Weights of a small transformer language model: no biases in attention or MLP, 12124 steps.
MLP neurons of a small language model. Each row is named by its layer, matrix (down: output weights) and neuron, and shows model dimensions 544-639. Each number is 500 + 25 x the weight over its row's rms, rounded and kept within 0 to 999. Numbers have three digits each. A neuron's up and down rows have the sign that makes its largest values positive.
A block is one neuron, or neurons of one layer that tend to fire together. Before each block is what it responds to, as a language model described it from the Wikipedia text at the highest values.

Word-completing subword pieces
L3.down161:484526488501535499478474509500517462487518512557416506499498508480502491520530521474498515498486543504523524510529453507480530529531545478507497517498515489480478488495561498492519490487522514519518534482496501484514507519513518455530487541504475513525513489512487460489535523518488566497
L3.down554:508489503477471514501541518493531559525479507518489494474550569491467468508491543494511463465520475511479504525523511486523491497502500523503544545503510486541497493496507476512518515502585524469510508461497496465511490465510505488466492582526484545473509532545494523498505526485494495524
L3.down935:496519504558512522471486502491497510463463468491527488485519517478499500460540465533516492472493463454498485487473519482510536460534528518491513491504499548504519497453528495471525520491503515513472498484493463484468517517493468526455513481556452497522463539509483541493502575545521525473
L3.down2395:466525567530488513509507480523504511537491532533507505555511533497525462486485490521538498455475561517491528524501503482521525495501493486482523467508528501521514530477506520514510500526542455509475463498459502494529465456482539510499459476544462534492492485519507497438494504465479496467

Possession/attribute linking words
L2.down286:471507528489505494457488491488487473513509507496504547490493510522482525517538521489519521531470515465520536485504502489501498526501497502526439492482469497514467491522494483482494493499512504478442563509531503461505486524501472526453471513489473495530525519492515507474504533480459500513

Word "that" and similar
L2.down880:495466454510471508514493490470478472456471541526474484460513469509486482499570512476523504506488475487569489492521482536493486469508501497469536515514495504489491468520464507497506483507513510529514509458504510489475476492486474475531492502514528515509516489477502461494517466430473535483

Preposition "for" after heads
L2.down2849:521491551488476481482483535454509495507499523493470533534487467516487464520516472525467495494492495496477529511479505543506512472529491492537469511490551544509487514472464448552479490493530492535474564543477491535524492484496477489570482495493465507530516493485553474514451526478497496511

Mid-word "ul" piece
L3.down1120:506528490523517505517524489516508463532463539506484522487478495502476529475489495458516509463479515483502519466520532501550488492485501475481511443491490445502488471486588486498526488503508467502504516489523480521527492535509485496505486438520514492555510525488462485476498513488535498506
L3.down1357:490494475491484522518516512504508487558482521474499511457505468459478496484524474478508457477512495510448525489481529534537522510505548536515475488507506480522523505497454527490513513526523481508499468503508492478529497469509497495494558505510531481569501520489506509464498520501504484523
L3.down2290:484498471469466503544495538547546510472490531577499445466516501476491462496504511519499505491496490563497534485476452515495503470493466473499526486484530455515503522485517518478521527495532498503527472503534473512533498496503503539512494529469513456502488497505528519500497538484517490468
L3.down2543:480466434517544489541494504450521536485505525472496483493526536441477512502482496487498502522489468472465501495491484510517445506495502492506495495441502488491472515481490501519546506489495489503473535452494512540508419496489518509453516536492469510513484546488466494518473543498545506464

Anatomical description tokens
L6.down67:462532505528501519453491546505530491528463515472513496503480456519544501471500494518510499508456531486495491508528528511485518476495506533488542480506512492487505483457506508498484450518468489512455516460525471483540475491481484486456467495470527488494494534533485486505445484533537516438
L6.down133:498463501531491488520537488524490510503477548560476487451522499498486481478507510545504492491509471492519521484457470526484576509515486500552506467489527554510470492552499483478527493526504469498531583486498480507477505471537510494518535477518512506530441526467499494528486535515504488509
L6.down292:503473479459522496479504494481484460501532483554474531498492538461519515458487484478482520503523499481504507541469501460497513516487521508482486508503555472521495469471537470531486488456459522519534500460534491544504531504531534478451481470467501529500487500529538487548476508464486508492
L6.down350:462555483549568459487526522513503527515487512478570502493533526479490530485555526515498481526515455522500547513494488541501477467459456491456488502485536491506486506504501517536486512496498540509494450491515532489494544545517482492512496497471465505495468485481488514473497502470502496486
L6.down521:508564471485451509475489473491510515543490471503537475484487484494483471517510496495506537495486489493501511518476527471545481521490514492477447488520496473523511489472493488531501518504503533475513506500456484524549520490491458468518461469482503471505504572481468472513502486486496513514
L6.down736:477464497521510496482495499517533546487512442506452487517524511530460507513485518505488474491521568490533530530489498499514494514446519453505474512489503528444506510513524525469487498462489474503507520476500519503530516520551483531464561508500522494474471484510537494551496517535514474509
L6.down769:458524558498495494504510463497518503533512556486535434490523541486544491481474488502466520527466539525490524470481474498464536490482486509531470476484461486493541509508499497503471507489482476444494530513505520492550523498481499496496489462501469460514505549503514499461477466513465495527
L6.down867:523509489488528429494503474530494528529472466494467504499553512514534468506533509530518481503524497464502463507527470480506473522499470507525525444469486529480486492511510464514527518490482495531527520519499510503516475494499512497499524469489505483458489495507521511475451505511521539509
L6.down915:471508468489469507509494562470472466466506485496519474467479521488466491440499503499488500492464517456536477475481486477511533534505532497522515516494488514498459515524539459496484535514498493570509497533507495521484515482525520487506469509501492494481470526502549514513484445486505540487
L6.down958:481463502465518489472562498493465476446462525511469461471524498491474479523493480472480527503505493498524530501457453561507534499520461462524509462456518477465500503447471552484472498517522548534482481521511499521481511528505453473477495512516498541478493474510502496521496495491455495447
L6.down1052:481538483458505474486470515510490520498481487511489534468525512496475441529508513532477463504487504497532517508494526492506480490519500452524535500559566482453426492423497503510489520479488518508472429555494530508514486482505482508454466487496516502530495517509483515531515457497471524524
L6.down1427:510482471511534475434473476480525476502466519514489475511528564460489494477471515527470445521502482483464506551550498477514534498490522456488476525527510511528537504526459527489493498478456462522550516494480527541501532483512467499466489506516567534460483488474490488485517498506507518497
L6.down1633:473491544488497494491493483477523495472537536503491526521485498491524501488511493536547456531506506520520473517464483491520487518487502513492505470491525470479446534469511482516509520450515502560499464527491494476537520508517523532527510473487501435512490466491493530516512488499529494469
L6.down1638:479531478521482474497478499497473486488484490477485553501510514485491522494450462522518507495508521541485470499504495489486523486480517502537500506501508524521541458527525484496489508479447496495484468505517535508457511494493507502491505532489479519469513472465519514476520504505495499526
L6.down2526:480512494527501486487496514501491499499507469513483468465535506508495508557510477474527534465479468513453477459450496538508498510494477467467476483507506504498512520490538532523494537527450443525524534484490497518497530523496511522488499502511521544487495497482525507529482543495488548443
L6.down2633:502528499526502550471470474536500488507483576517510454493520515494513496509478509470491483492457520549452509500451514516502481545503500494523504534520531497492477498497496512451475550463489537483500484492478503488553523456496530471477516527496479525527445502543523469521476524465485535505

Value slot in tables
L2.down1018:501439521491514455464492498488469489543500531480491466494487570476505527504506510543478503481507518510508491472481489520535492480534461470497507508529528514525512433501542528514496494531539513548527517444509524506522515471490498517529510496506460487489496488507492530461510511507482524456

Complementizer "that" after verbs
L3.down275:514490533485494496506546516477475488463507529545485489461507524508505487505516508466507478499532516492470503491511520485501530492560457519537490481536515537496469524474516491527461518490495559520510454498477499529479509559482486478540512508471499500495503505440514503513513485519479507457
L3.down876:500530491496514525528467526470534467513498490542547519534496503496530509532467486508463492525507512519507570501535490466485492527492482510494524507519472521515493510518499495500515477499497504541481501483498505510477490516530494478517494468488465529499510527475491464499502481483513542493
L3.down1531:530532507517499461540504484481478483536470472544481467536530507529447520492470541480514499506481503528519499517520498486510524502503510534513459483520513510477488510495486500525513466534497532527507522510479558520495483460421495510530486479476490507440516498470501518514446522454450498516
L3.down2100:494534513517449503477474499477511488524506532489485506513518476468498477501470469423541501500481510511524449507502468490477511506497495516555566475525497514512457482486493503507481542492515522480524499492562485502472544506485516509516468484482471496528517485486518447503518494492437469523

Split-word single letters
L3.down44:508515503550531500538492517528476496446502482532487499517513468497487465523494557506515507504488477517529490488509494502510485509529537490496488502562509480496463511546487490469490529466470479505531498489506485494485483466502455494519523518495440484484528449501489507518504504466512481483
L3.down465:517501444481515496485501519512499515502541497514503503520508529482475522529504511511487514461493523497519528495497517503457534516537533499510529477515555545548488507485516495495538520499461505557484518498535535471517492536490479522483508517503473475498480468507503504511486464546477523469
L3.down1885:559464543487504476484479542544492547470481474504507465561497478524489542491552480486511518461481473490512480520504519537518481490544495511505510499483509488468480494489509512502473484478488462513506501494524502499563513481485491492478546503489435463507517520512521499469480532522500543472
L3.down2898:505477473516498473510463428538474525482500521477519420531488522546513441492470476544546489509499497520495511517505521503440523490520509459445488472516496479473480455469496472488538473474504496502472448482523491457474531536506479489491491515516513510496500475480514501488488517471501562534

Role-to-object connectors
L6.down20:525465517486490476451515508478460513519496485499506495491505471533482493504517530434510563480524483507484509524537525495501507486480496515503500532502511507427520515501486499482496512505478511494533496456578486551538513520534521521483503511493545522461509497510490490471488494509530511525
L6.down82:511446521480433487509526471517493531454486502511529460510515468532472501505487471500502501476495527493479460460478467435481468492463506489499516495450504500481492451471494525469498439472532513553473522540495528504524453499478493501528502490465514461488492494459454510530510528514525485524
L6.down541:455518490469478539503504509524460561512484519540507483511501485534529549499550469534522518506537500490502486479537487485485511481540499507548481473510484484462487520481498515513498518516495433494489479527515564502517523541490466490494470495519464494489523480509529457506497507516516461474
L6.down723:498491516542540524534503496485515508504515517491466520517531502517519497476520503487537534501492513438456486530496512495535478517481482512477481453494453523489510524460517454504529502503485522488559503505557510539506513497513476494467531487512551517472462503511518512496474517535466505501
L6.down814:486465512537546514519508495509462502536460483499463499498509489498501523499536492479495546517489493510479531544497519479492490486518462481542464536495495470489508529498483401514548500464505476510501500534521542483504429465527494519507501524482500461509535495521508530488490458498514460485
L6.down1464:463467541498492479491484466504481523476483464496472505515497489476512508513497505490490526469515489477423518499521505513503528517485505496510480482480475487491500517472512478520489467529550504485481498492518453513530490498490473445551469474475540480524489508479504477537529561491495464495
L6.down1892:517511482561517492494494491464513457497511503516515488513460522485497534469528544489528487542483530529503493486499475449553466509498513538549461525525536429467507470498495484472526508500532472489512514495499519473489504491528497507467489498531458484532461501455501486472526496534517489496
L6.down2207:522486474499515516517467508512519505481484524485486507490492453509496497487557501472502469477497478432512463518491479477481477495543512546533502453484487470524549494513507511466493542484491535491513481497506530461498514504502527528488486492495475474493509463492503506502534496510484481456
L6.down2285:476488472461494481501489516440474511471505511495478499546483541517463490506499480491568505481503496508490501524508520512499508524500481493517495517486517478483487506523496509507494493519474486480504533463533461499548494437506520542453472537516504481511482478541515532524517502501511476504
L6.down2321:479502449566514500526479482476470466481535491483505477541489528497478516460531530537519524478498492475513472510494475495500483510506528544511485505514534463490500508516523477528506507528463526456515504527467495464529482469516463526508476460481489517501484540481536417475496506472495509467
L6.down2486:484484515538502493517470519479480542518523504555469492524485496468487474493504472466532490501476539454458511494508479496494537482510514507524501494513476459484490465476489471488526470520507556530538495514507484486516491497487477522502499499480467492483493496480499504520483467467506465486
L6.down2488:522547449469510493491506530494497513544482485484544463484516495480546490510469504490534556543474463494517504542519534526518501540483476489515497495521491505502466524478526489519544494484501474505515503496528517497487513543527485462501527499490502479512534504470517520486510480492483494521
L6.down2489:460542472513544505488505481510475418500512497504493503496477477499488503552517480527527507462493504445485557512507515483528513526473526498488511481507499480494522494493527492520484442483469509527467518543515513550506504455498448483545492510506503481474517531508467527500532502477497539473
L6.down2536:478512512480512480543494538531466486502515468473548514473470509521486535493484479546478511510466492498495477501479489485504480551492460440498502533516490523468506478499527500514506463419509475494468498491527481522486536526508498494512472506505499555510526508499518519469468530467502484530
L6.down2547:536504528486485503505481511524475518460451470503457492454490489472509510509483546538488491461513501486539454521512471512508491478535507488527534507548507527496512497531489530478495488532527508501538505472460450491520464487517460524465542452510486522514476471488493505508461479501474532539
L6.down2850:504521458478508527515470509507501495491513499501508513494511492514469518468514536500524504547507538499510539505468509478516494537484559526473484477553519467496533503456494487479458501513463522563534474493523518502528516496527480543537512519495503495501491494548518490465537506481480519500

Mid-word vowel-consonant fragments
L2.down2628:517462464535521507472494540520494475524506540527459503508471492504491503492473492534502497498466480514549520520532494502565498500516500512519559534486544478499485464507501469447526470528484514515494468511507509528498451498513484512478506531490484511491480514503496501505498467471481469520

Mid-word fragment continuation
L6.down34:512470502504489545496462498502468535499480557498490486503468527471469511540490496459457483447495486512479480470441506504517520514500536509449508475521494495509510501518476526488459518529521504527501471440471476496458502491494488514487508500513492492506532514485522457505504547523493466530
L6.down203:535516480525472495501433482593503473498504503483544509533466478506495502513483475484482510515452518505564524471481545512483475502523550508518450490519516434486489485524508476529448523500509529534486484478532522543525486481499511506479492419455512507480504474492508530493509506473513469488
L6.down417:537495524513465506500512520494462523545510495519519534518509490505494529474500476490520485524509477454536506486516494510505546523529502473474502504487514478531520525524482512466478471549488489497514520456510482464497501511538477505529521541484524506528522476493483504537516500501512489508
L6.down647:515512504487466508522518498481519555497489491505497522484546517515526489502436526473517454522487491503509502504539471496489524529442542504540478498490535507496483428519462500494544503538527524516516496554465509494502510469506483534510485478490497498488513516513504521510519497543501489500
L6.down757:498521470511483488484501487542532495478520514520506487517494546513511505479516497504466480499499500559475527507478505522516508491465514489529501517513491441478505478479510488516474479484529518512530495508516485502480497497521528486538524536533520461508499517482455551504524496475516484540
L6.down829:491549468535497491489516498456489489494478537486530535482517521503517477478516493546488497515464496469476500530482522497400432459476541471479489529537528485512509522494496484480503492499523512498506503459511495491525490500526519512512482537533486507509502471516482523503558491462505501492
L6.down913:510495499520498507491515528500524508492523508485511451529488547459492511503495484475495531483483497523532530498503537511493479509493504490479476506479476513527490505493493530493486532517483475486485488494543473540455486512459488498569524501492490442483498492484487486532485503505494496516
L6.down1081:529520526464499484532468509544502534518484496486483507538490463484515494521455474503482500485510478517515476485507446471500514494507508503492529484508479495507497478504498493479523477522527496494503491461506553499525533545532502495522518497513502450494473484510499454504469511490534510499
L6.down1145:470503506506528499507530469504440479522544515537509484521494479494481526494485490497521518540560459530507536480489524556467522485500529480523503465500483496505458504549500513494489509453474460449521499513439532518527469441529505503511497499539461524512517471475473457475505520537469539505
L6.down1975:532479494465503498459532517439491524502510514510511498517522522513494516450500521509501532456472477491451509467463495519550508555484484502510507517516526543507491484527497491485464523466454458512560445530467505531502489485507485504473501513543467491528544496509502491534481518487492536474
L6.down1998:514498508493526521504468497532491496483502522503479507486489488511527483542492561474470522532516492454501475469503494481494528512479561477487480504502575494486520498520522437470481521525511496506472438480519505524488484468468473510498519529503506511453481511522498510518480489527504503503
L6.down2044:472526527500508489487486494534537532526515517469524488481538519522485482471513519495502474512495516476487499506465507480493539494473458468506525532520523504508493498515485468501466516499484501516458502496514479474485501505495471490515539461496484502518531494477468502516497553512505494511
L6.down2149:504472515526494547530481491515532514509519479484502499490543465497502506545507499525507489490453539501492566485527493535551505477533444515428495445510497469490454459482445486510524478516466517496539498475465486507450494440483491494526488519480481472494547484520481466482469515445543527512
L6.down2196:501507503518454512524501520499545478512500510505547533523490481533531532548529520498522504488511470520481451497505494520505474503501478502487477485519507525478473471527458517480498508500445525588525460488498487520480543479519516479488514547463456479521486522467499507471519497531542440496
L6.down2691:485497504483468519489501508501475562491459513479540499483476488499475502506505497489476489492507514492512449520515514509527504502537555517514500492501517512512446482507494524477514527494502507513494488488471459500514534481493509507516510510472499539508501516485490506497480527493478505480
L6.down2944:484503506543485515480470503468486475495462482527497543546511486500464487526478466466540495460431448490477515482479451525511530502498502447524468493486455509509471490485520493532505551481481496519533471506520524538483492553507504486511526515465493495534518509522527522546495519487512453512

Mid-word consonant fragments
L2.down2930:504484534456543490517481482536544509492490514463504468518511453480487527544530519526495530525526516502488536476516497510480528503459486486491516496503470510488499479480474475487476414483510506486522488538473502459506478519493477501515501517482500503546518527445514508498521546499520490499

Post-modifier prepositions
L3.down86:506517486551505531518484522512497518477468526465531549498472496488458525495442515458531496503487484495487496544517492508492519513528489489469514469457496536448474441477505535478461480493536496544505477477501531518529519473496490473498505460505472500454488515484501433525545540495544522512
L3.down1968:505517508504496492475532536500486513497496487506505516485448524507501502504447496507527507477479542510512483499486518506503493523538518465488482518536502538481511547473540511499502528510500518528460500484495509490513450539481486563466516509522477482509493514522474498479482493524534517500
L3.down2261:493511515489493502504502492485501496523517545517505462565491522532520484498510485497492506500470494482504501489529486504481517511500521495482527554501502505523545503473513503442510484489499486537530454494536527513471512469512512567460496533496496501485526476446480507487542539492515499471
L3.down2474:523520488484505479516502514454494543505455554521524509494502582458506493559499508490543521488487530492495453493468499537501556498517499495446547517552502523438522446470470493457495499512490519499475502505495473443501460528488521529532505506550490471544499529528502460504489491525528517479

Piece after initial D
L6.down2:504546475484508524504508488514491505416498490454502489525422533510495475540494509529507525466482510492499522510555481536508469500541499498539508514515485492522495481542499505513493466503505517503469426469501504535512500552497483494480495524518497502502495473533517508469525523522487502516
L6.down173:506490495510490492559493485509485501514480462480512467516508491505469474471495537554498517498514564505451541517555502470495503470502479460524517529532514508520485508451482484560503509502463493455466538489500545531489455493505514542451491489480467472547505526493472533519472508463516509493
L6.down514:483505471550478489491496513486505504542559494512509490492500499481517496517467465510516470455494471459465559501465467516481494506502472499530456526488469501502493553492480491515512508472511526506515530487522564522519488495520430488491535506465474496514507482493479492511494477544492477535
L6.down739:517494511485484539533518452514503519484468469485527488510525495516491522490440514533503512500488492450549482502493526492514504486520540514492489471526496503477458509467519532492537459502517504541501528502465549483489580525533511505480527495498477476528504488463497521499501507472479473440
L6.down835:495480487487491500532502496497504520500475552526494527473463455474492526516483510524469496463492459481500470505550468459484519518493493512489500485508499550511496488464498487473516449513507547498522483522491499484497468468490493499464531447496522524453518478557490482460502518517466495487
L6.down1005:555459504498511479459517516537490528485507506455531503512525510518506432506520499487489514530471462512517525520504454495476501557471537469520499503480519572504531500466458459479468463532481495459472500525492535471499479507516496542467455495520471536506478541527486511488490490493537449459
L6.down1083:523524468458506523519460503470465470515519511516478532474445531515490540484525505479502537497550487451504494520540515529510512468503486519537528485497478535511499503545487496472534492525499510515508473461520512507482509500550490496480496470500475520491475469463521499482478542470546534487
L6.down1222:506478468461533498515495507501529453489510490478500522483524488470513572550524475511485471473508475470496475551466497531541495505456505521516524456497483497448545504529503537491440532494464530525467530494466452499502506474508514526456497492531484501462454503508531509509497468503500500514
L6.down1312:472504508456482479516528467493464517574455526500492526498524506511484536525501507471506490513508498488506536476560479488489504484480484504516472514497477481507483513486510516507508491496526483498526512553516518528489505497474502505525536529464493436524531533513505462502446515480480541523
L6.down1316:527545523466455512480532468486469471458545533508523467493472466508515474502505552476486549490464508484496491491515480519487495516481461512476492503478513506514522513481503499539512501514473491467497492502510485516510496513474511471543506508506526508452495482502485459477523524505487501470
L6.down1741:508545503501525566508469502522511512477466539475516527507508506476495523498469469523522502493502450526527549473480509418496499478518470508505527460517515521496534494488558510486489488503468520516492515530499495487479478518533500479522453473476530518509477488487557473524498499487502466548
L6.down1831:495548504473518494522478493514503507489523524505519500472501475517518503468469482505477491490465533496449552475512522472489467485483505495471460556492550513509489493445503492498465531573543484461497495498500485549511527501470498493484477509497482493515556514501509420528484515486511463521
L6.down1950:501496489505502531493548456524539482474507472482513513456498504495526477508509469495509508499506441506469522511496500499553477489533547539534538487497507433513504503457496486551493511496525496499489507491489517536491518514518503513458471530492545476518528474485523458527508508452482482490
L6.down2067:512514487485522507496544552487503526475512519498488507461523493542487508528490479471517480498471460523522513461512500512498475498545503488470458495522512519498490507487512493449466480500557508481500504442528440554516527570517536514482502517510523531491449473518496471534509493491416482525
L6.down2482:528506481546487483469458517507507463484504520518466522463524542528480497462526486524473554546523492527481486486520503507495456492436478524486463507485506453499493485484485457486454499458466508485451479456528509441467501526541480488507515514527506549506495477486472478444477523538515449524
L6.down2755:547495528444492461510481493513505545530498501499497537481513504497519498437506501519504495525475480514531525500521494506488472448498499519532492480521494519492537493552488493467485507487489494461474510495430521521503534461532471527506483514470525475504504472530505561537491515524481500509

Table cell separators
L3.down468:530496437512503493522496492502507522483566545535480523512514524519479463494500478557513491496476470492483512493506555527497524526508526483505522515528543508504486527499487539498517534479480437502516504501516516477544489488453519539522489504514498504497505489432526496454492481518492535497
L3.down1886:499487472469492497542500465491496512530486473534506495516530561503461546456497481506514463453488504518508524494518533504507513513451491517532513476520488540552483495478492510473506453511473462472502492499507543530513504461452497481472514486448514532493514481480499487451453536492494479498
L3.down2146:543532521514464501513468481519572554466511514537503472531516504528484488496431493492486483507451555529510512537519495460524512497498505529492479532457524539492484517461462504492504480519503518473527504481546496524545492485558527487517506527496513457504477488496484482467468535475477507520
L3.down2240:481477524483493495532536482496485484511501490513548468467497496508519523542476510493462486519498531482522534481495476484498484543469478491522511494508500471523530516477490501518480504470446459519496478498480527488523534488503525530511522463495501501471464493499449410485546546513495480484

Clause-opening complement words
L6.down48:499498476479530468508499494506527497488497524501487503484478525502486452499523520499470474492496492493516508489483490439513502497490500490471484508460472510507498487511503508489542497493506537537504509457507553518487513503522486514536484482505481526519494488461509470506515492518467493485
L6.down623:494502480510519462479478525447506518498506537504495485512494468527469468511472514497501524525478503533470501502504474525483473482510509523497522506466500470481469510502514482500485535485459487481494502506485487509488493506494498492524483544502499505492516444504506524485489552467449495481
L6.down635:514481465521441538524510489511526481496481501530508491534514517582476460553511482500515513465494485549484521478524471509497502504533464476519508480515529493527493488485509536489506483498448492513516489475502486483538513506491468474458470525504517526481509510491503448503528556469516508543
L6.down718:523490532495484507517484488525477478502521458527530555492520456511522487451498540535546525504490482448508556488506499465515526522468488525504481478531500520497480501479504547516542469451496528548499485490499463475477511503467532550480486515480496512481498495487501552531506523472503515510
L6.down793:513498500466470539495524469527501509542488543512477484528518502524528501467504534524499533493505550456468479530491517523480527508511542481517536538454475476486486537500519492481473477484486523495521498504550494499532529524517474522508501463531521474492512507490471549552494525507488480456
L6.down1164:500478539514500476517527492460522482490470484508462512499525498459508523528546476472456518517486512545492471512468544510517500519489484553524464485526505477505504531526534506494506504511438461489477497535511502471514502521503478519472545468539519450536526540501481418508494516486516449518
L6.down1176:537462529535489499531482538546517530453506496505461492492473529469494525511500550542541551487514494484464483491513503477500547545529529494541499525482566532532497485515488523501533485596522479478547505483507502505460461510512473483493502470531484498500488488571502483486498524495495535484
L6.down1563:515493483478505508494536549474523555509478461484522507491508498525501497532543555520515509468453488476523493497529494554481461531492477485512506518505487524530488482526494537471478432474550476463479507484508482476485496507539459532485469501514484498527516494502518514490518498481465487480
L6.down1578:473477504483530544542522501475507477492477503508456521508545490481500505512535512485483513518517477507479529498501509510507497462516518533472458492495540516534506491504479515506492530469498505491510513510556467522553449506464520527521507496502482517527493506478533502524535531514447549507
L6.down1940:528507480473490521430518454482489515502494519524496490548517508524503493503518521457489454519472506489497478480472500508477442522510482526511494518502541517479500509466510512491503515508495528538531508488529529487494484461466550515483515511463486458531482495462482488538508543523501523482
L6.down1966:471491547495481522522505512488494536511531502506535438497502497511538505483492516501525518469532497449499550513497531507470534482506521488548528532484487550532486513500511508507515509517492484502515503475465522496479502503507520521495489507477468478510495513507467496508481480516506489494
L6.down2050:484563508460467496444494504479496503518489508451454494507485514515462510490530529488530469512478522520475480473509520523480462489488518534498487493486473512510512492506521481549483506532511513516504492464495485491513526476493525473513490515470487505514526499503566468516493526542485472488
L6.down2108:523496500531505475505506511494461450463532503521486492493468439472454494532488536507478500499471535463520514513551499498497498523500477492528488508474502462497471460492546512521508476515535451475521505516482506461467508463548504502519487475501483489511537520530482501468493501527497484548
L6.down2543:495481465520463515503510501513524504526480484495453505469488520501536529492520542528483497499483498462496473488506494492504545487459491477577474531503510513483515482475504504520520473536480516471477542510517488477499481511451481510494495522504482513491484502436566480503479535542486479521
L6.down2759:532490535502510504446473478496532525530454482499490476484508522510446497482465486479517531534488492471502497516466518464463508501519451500490447475497514486504496517478509491523441480482498503541461506486519513500518530520514484528509501478516514534476551501497517497476488514468505544457
L6.down2923:531481458536488463492541491504491536494518477495481456486493485455505454529488477573538482513467500517473463455488527467494433530514488500500502506500479471493463497509437495510509525479496533500513497484501512490529496462484516489479499501512496492478513510481510503490487468470414490490